{
  "d_mlp": 1536,
  "qk_norm": false,
  "tie_embeddings": true,
  "lr": 0.00654,
  "grad_clip": 0.5
}
MLP neurons of a small language model. Each row is named by its layer, matrix (down: output weights) and neuron, and shows model dimensions 144-335. Each number is 500 + 50 x the weight over its row's rms, rounded and kept within 0 to 999. Numbers have three digits each. A neuron's up and down rows have the sign that makes its largest values positive.
After each neuron's rows, "raises" lists the tokens whose logits its output raises most directly, leaving later layers aside.

L6.down737:463544452541521488524552472559461493452543462463516432496485610487507627511494441462504455533492455596538484477459540507545511521443540428463462524637480550456591587528514408599485514457519539469539517521479432412475470531519526516497509508555482423544458426516528528579494460585523405534487498438500535504505559474525510522562499532502478434460477537477453564398485557533495413449504540595451501503471422436521464557480464429515568548512506543437487476507390468480514415520430496547463497459485483511487431419562460569467515504628653443552589465467479507502438565475532514482
raises: "\")", ")", "),", ").", ");"

L6.down319:428536484445487536606554446504603504365527595524514489483533457484590417459484415418487549439561524482446454468557538436522473527510539517491510518494506571489468427447508497513445495443515533549548506477520484500435444529492528508551452481612459437590518462463546470466569353532531512544493551536543434467503521468526513485561535525504484528530536547483355518537484500569554570456495465406578495540502474627503513451470537527483488482499533488498596560412458451477447400423460619487509507571510525470579483556502533460467499558575523558555491614380479497445428437490507535551
raises: " [", "our", " your", "”", "]"

L6.down129:533482489494532541533547549527447439519526563578515570485529464532553470497533533527471488503465530419550513535562483591540511471502456592539425465499430558465547502506511482440560497485438480535555441532489550528433516550558538482484517491554570444503557468509563552474479532548454465551534481517563519528516505484535435540494485511496599472506509487456476525630542534486515520452470578599537484558466542533530487436496481580493418513458548568446457476643560545510441463539472495578532488533462545456488494514527525522596489518495485509494534442481525496443501494472537500484
raises: "\n", " They", " However", " When", " It"

L6.down1165:561547516381475549519575515516601559521398511571475414563508515528504468546520601474595458504551496477451486494545561551549444401520569447505492466518410475500518472483486529498431498536557570493395501401486542599459654522523444498591519514431513543459420513535498515411478408580375504480380434482559531505511472507511484414389460417489517514462521544515481465522551524511539529534485558490537440461459606549538521432403512529505439499473477551569470498475442478424548425470471478529500505546480521588597451471534445587445513464486525477438519451548476527426506498491521514564
raises: "se", "ntil", "gue", "os", "king"

L6.down1427:515520472487365506462512506590584488503441425453470461499513501420508555491588492523559512422552466522555520509497507485519544528484526578423493506471448419588578589568568468472617561479594548548517548437544598443526549380563412496601466485525521548501500382508536499505529417524542462448463467488534417560438561468522518487542511478534471578473443488445534470433445526539514487526503495377436536451392496481494569436512444513500461488449595512537452496475501515523475543546461505352508467543540432483464464510463528501421463540461571424446532502410485353497471467545480356573
raises: " seven", " six", " nine", " twenty", " eight"

L6.down36:518487471530529459468455406478584541533506544595450485575477530479538496548545539444515441522517521491504523499403501553507539557569457550543511477482564448479537389448465497433583493562540530508551520389499459469498505502536537531431416528503498432579489507499576478467518474585418496498484513514511641514493538563478490614498535483572558540504541509482573476477501442542531419485490507434486478517523505477459527474482475545569577513557491470515554426427449486465498568493457480470502509471426548410459442446460558517480533493551471514506424480475551510518537457498464516523
raises: "side", "ever", " they", "part", " it"

L6.down1417:456584586510396551587536445489486487540534580515528528501524559465422462485385548481494506449490498464457462534502541527510507502618552509485513477469471462520501464575568505520491413486472481444498538404512520469557484538540524537491400541513557487487451465531553465492529594502546513541518450465523475513436502468499540467523518515561501530513466493560492623552557474553509488521569555461439520530562457575465505368510477518511513491599488471493438455463502519525556488475503514521479646509545610539485399459461553541461505469497434405485464463436407468511535475580532509438
raises: " least", "est", "probably", " most", " leading"

L6.down565:529472576489511439461470470501412560478519472583503473504480472535571540590480571475542502496507487582448541439485476474504544499502534528440446499476580565525673521433562479431465457490583538503484445594529494537466522536539550442516545457505486550508594481579451535454516575501523445559494525467472506499519581517537473524513474598487574430495490455492520490469468515507579472508521494564658371430519515402561532597522570523555542507439551493571396661416544564519446457527489543352512466505498532477436498558515509495490566492592487429498521502458539447452484540504528510542
raises: "|", "====", "Ch", "==", "==="

L6.down158:547479477550448409516437567487451437516488489487493563498572588461418511580424508590372469501510374514500577473547451441452491531500537496419535492512587516520522579458462520536475536441478465494501469469471513489524505468394500509511536511489548488499399448567526599489395512511500483457468485434432474475470468472453551403454559436538525482510499395529440584499555501497536456465521404520535538551516488552474415456516541512542493398452570542526599476554586523530473512508481492404474555484482443532483493533417530465482477488551495467570480549511526600449455492478522470510
raises: "com", "org", "gi", "poli", "fil"

L6.down242:468526533515483478610542567581412489501569457448420567500426487445634430505473603472417544541515433505563484564516463486431512524511492565530460496587461543455504591530506489479579436484599456600546452532539450568502479522511544419489446590371483426512514403504537603455459574455485441577489497489480614455518468518471544511506522507524490370490452514445597405463518484527457527501521477481514530554408533487449464494462453572528479470493556550462337528485563623449519520502419493555583509488552484457409491465507524453536527524482434543529435522488628539536485486549524479538
raises: " they", " he", " it", " she", " we"

L5.down1102:496523462487562521522528506606498438493472441476457554467522558507517440460574401438486439481462422484447433489432454464516530648480532546489461450495527483564551480479497455540498537503512443458478484534591438546469613517492426553487516526451488473521388420471485467461389531512524441448595497496579458485488525461446488545528416423531477510581459463505483504482511472462572515583413503423509526437440443484489556478564542417560418518488563546530399572507502479539475527582456535511503565548477420483488430420473481517554432481460524459568440489541577467519398578606540512560
raises: " been", " had", " received", " eight", " seven"

L6.down1489:525492476515468516583449536570586508436434564487550509539546455484519470503428580490478465567577513498504513469402514456518467427524472497489449490515553502513461534541539447455482548445535442534369384461493461542466545521478559522478451525498474538510493525454522512419510550496575392593459547451522521546514599473385490488468470591486508511521575478562362479551458540473434488468567408492443488520516505492453465500555560451475450469590521362529444496495534480503472490594594422537544509518554552455495474475412551517596480499517577540557484426564481461571474514550551444524
raises: "ion", "ions", "um", "ive", "ful"

L6.down1254:491379492489503501571471460482531511555415487527483470488488488491471514405535485554418600521483529470443531522459446526558411465570510547518463583495447444440527520503514503523487586514542452474522490467552526490475500479451448476443447493544495505523474485531465499478571579501545617487440426499466456533488443500500557441565434493575432371480467500481487482466578461394493521381510514569522552594416537586471524463464455408519436511528555555441603556559542502407575479571550472406469538474495516513466508511469400450536499460543567489517499471545584603386537555489596510588
raises: " make", " reduce", " provide", " give", " participate"

L5.down1483:556548494466491467457554552458548545584428422562418549541482528505593491565549481483496493487511458539458473530550494591456535590501547537554507533517472466459465371533562491496445434453471472559505476533430499439536528512545586483503559570424522489579552531455469562511447550598442460486439621558482557496522535528517431588566471526534605489498521473458571488537498474489490544507532496490466445465485562476497401532475450615527497455399507465517495469604540563456513441515489463492433505521515517482464506480520491560605370444468368441470526540500502536454471451513508416477
raises: "==", "\n", " The", "The", " =="

L5.down928:470474452533523495499539546437505548527517452475396579432520516515537495627548480531522419511461511478385546538495433546415550554491450542460494464520459552498533508546584368397426477495538423513492435551375506540459539515503479471487555531407448544449482421454511675442575572485460428460510481536527592600499471482502512582548522576487509545443542472509547515513454578493477532486482494528493501496436494491392436645447544574477465426494550511459491550397501616468434454495465568537451463488563536468479518548444474519541467523491455559455606470545608509467433447527541512549
raises: "====", "Dur", "At", "This", "His"

L5.down596:476495485533438499488613457536427451527401507520493523440465607577552500511525476411509441525489479470438449547535470526447468567485473581512440533498473544458513437533478503446464517528480453506505443520454474510489558485548458555498573491516551495474551456517509515471483544542541487494458549505507510510495543400545509578503487508546586534418549475463568528488525505467476483437417482518498426503489466509481435506473521500482485481503481512510480470516556448512445500448511482598411483532505561492536501464552455588560499443527514438477561506406488494522505419479483532510
raises: " However", " These", " Later", " His", " After"

L5.down1176:446507446519466550510531566540510407493491494517512537515436464509650513544593543467570463525517499483518542543499424578504441547545558590583470519504482546468586459515585484493476456436472501547515507557495507557449504491498574516487518560465487531496588522492510469554480556588411448545474610524493552433543544512548534581445541528555537513455481407473559519467531538482539495510404513497455474536422559494388463496524476543567511528434574492461518441597592567492525438508484521533471503537529565589423493462478472460527513530484391555440572553542527528451511496481411472407
raises: " They", " However", " He", "\n", " There"

L6.down310:471453574413436496517506491544439500419579461452545482458473619444498591620465491452531502484432454515605512466571501587501526419659519570434540543426518414574509543516535507449585531491577545480570534471524505571497607555473503500520508555502527487442505553570513458596451512529583464482457567455548442560533522394436460460454466502480501500510490508437559611418489545468511550481506425583476589496415544447544514481473501563603477536528547559497529541576455450471508463564510492517564492473554431545490460554461550595441525499526538532591534513504486473505567487539444498417
raises: " as", "c", "ct", "ctor", "well"

L6.down1173:484502580596496517502584397492509523544491533410523560549512483619494477555430553495501424459560473496546532414425566501517456522511457382522492488473581486445553545498495497485476476443467457372489597610580505434536480457549463572509500466501451440534542546472565514466450601504495516421431503465545484449495529571476480499479521554525443521522476545453472461475467508564425459472516514547613476568511457590440568484571557517576428541468412421543520514575509528410515450491495545506465501494631492478549526526544477472552439505472479461522409505542547501493518478407538386476
raises: " pm", " p", "p", "am", "hop"

L5.down142:491609508468468498497532546498401509500492416512516519464412490458480499632557513512474458492553522483447511470512426580502545569463499528450493513486547518407517512425590556478521549569490530450522481540547446501521526494538585500548612572391487513523495448484522579472428514497546464520490514490517513436484504546536471504475472497562534498568523490533484479500496461471476468496576523494478539550445456511465496532539527550451448532443522420566515513446645482496573375553421459381454522548490474490462608548477514573553470551523522569442497507520520574479487452555529484515
raises: "This", "The", "With", "==", "At"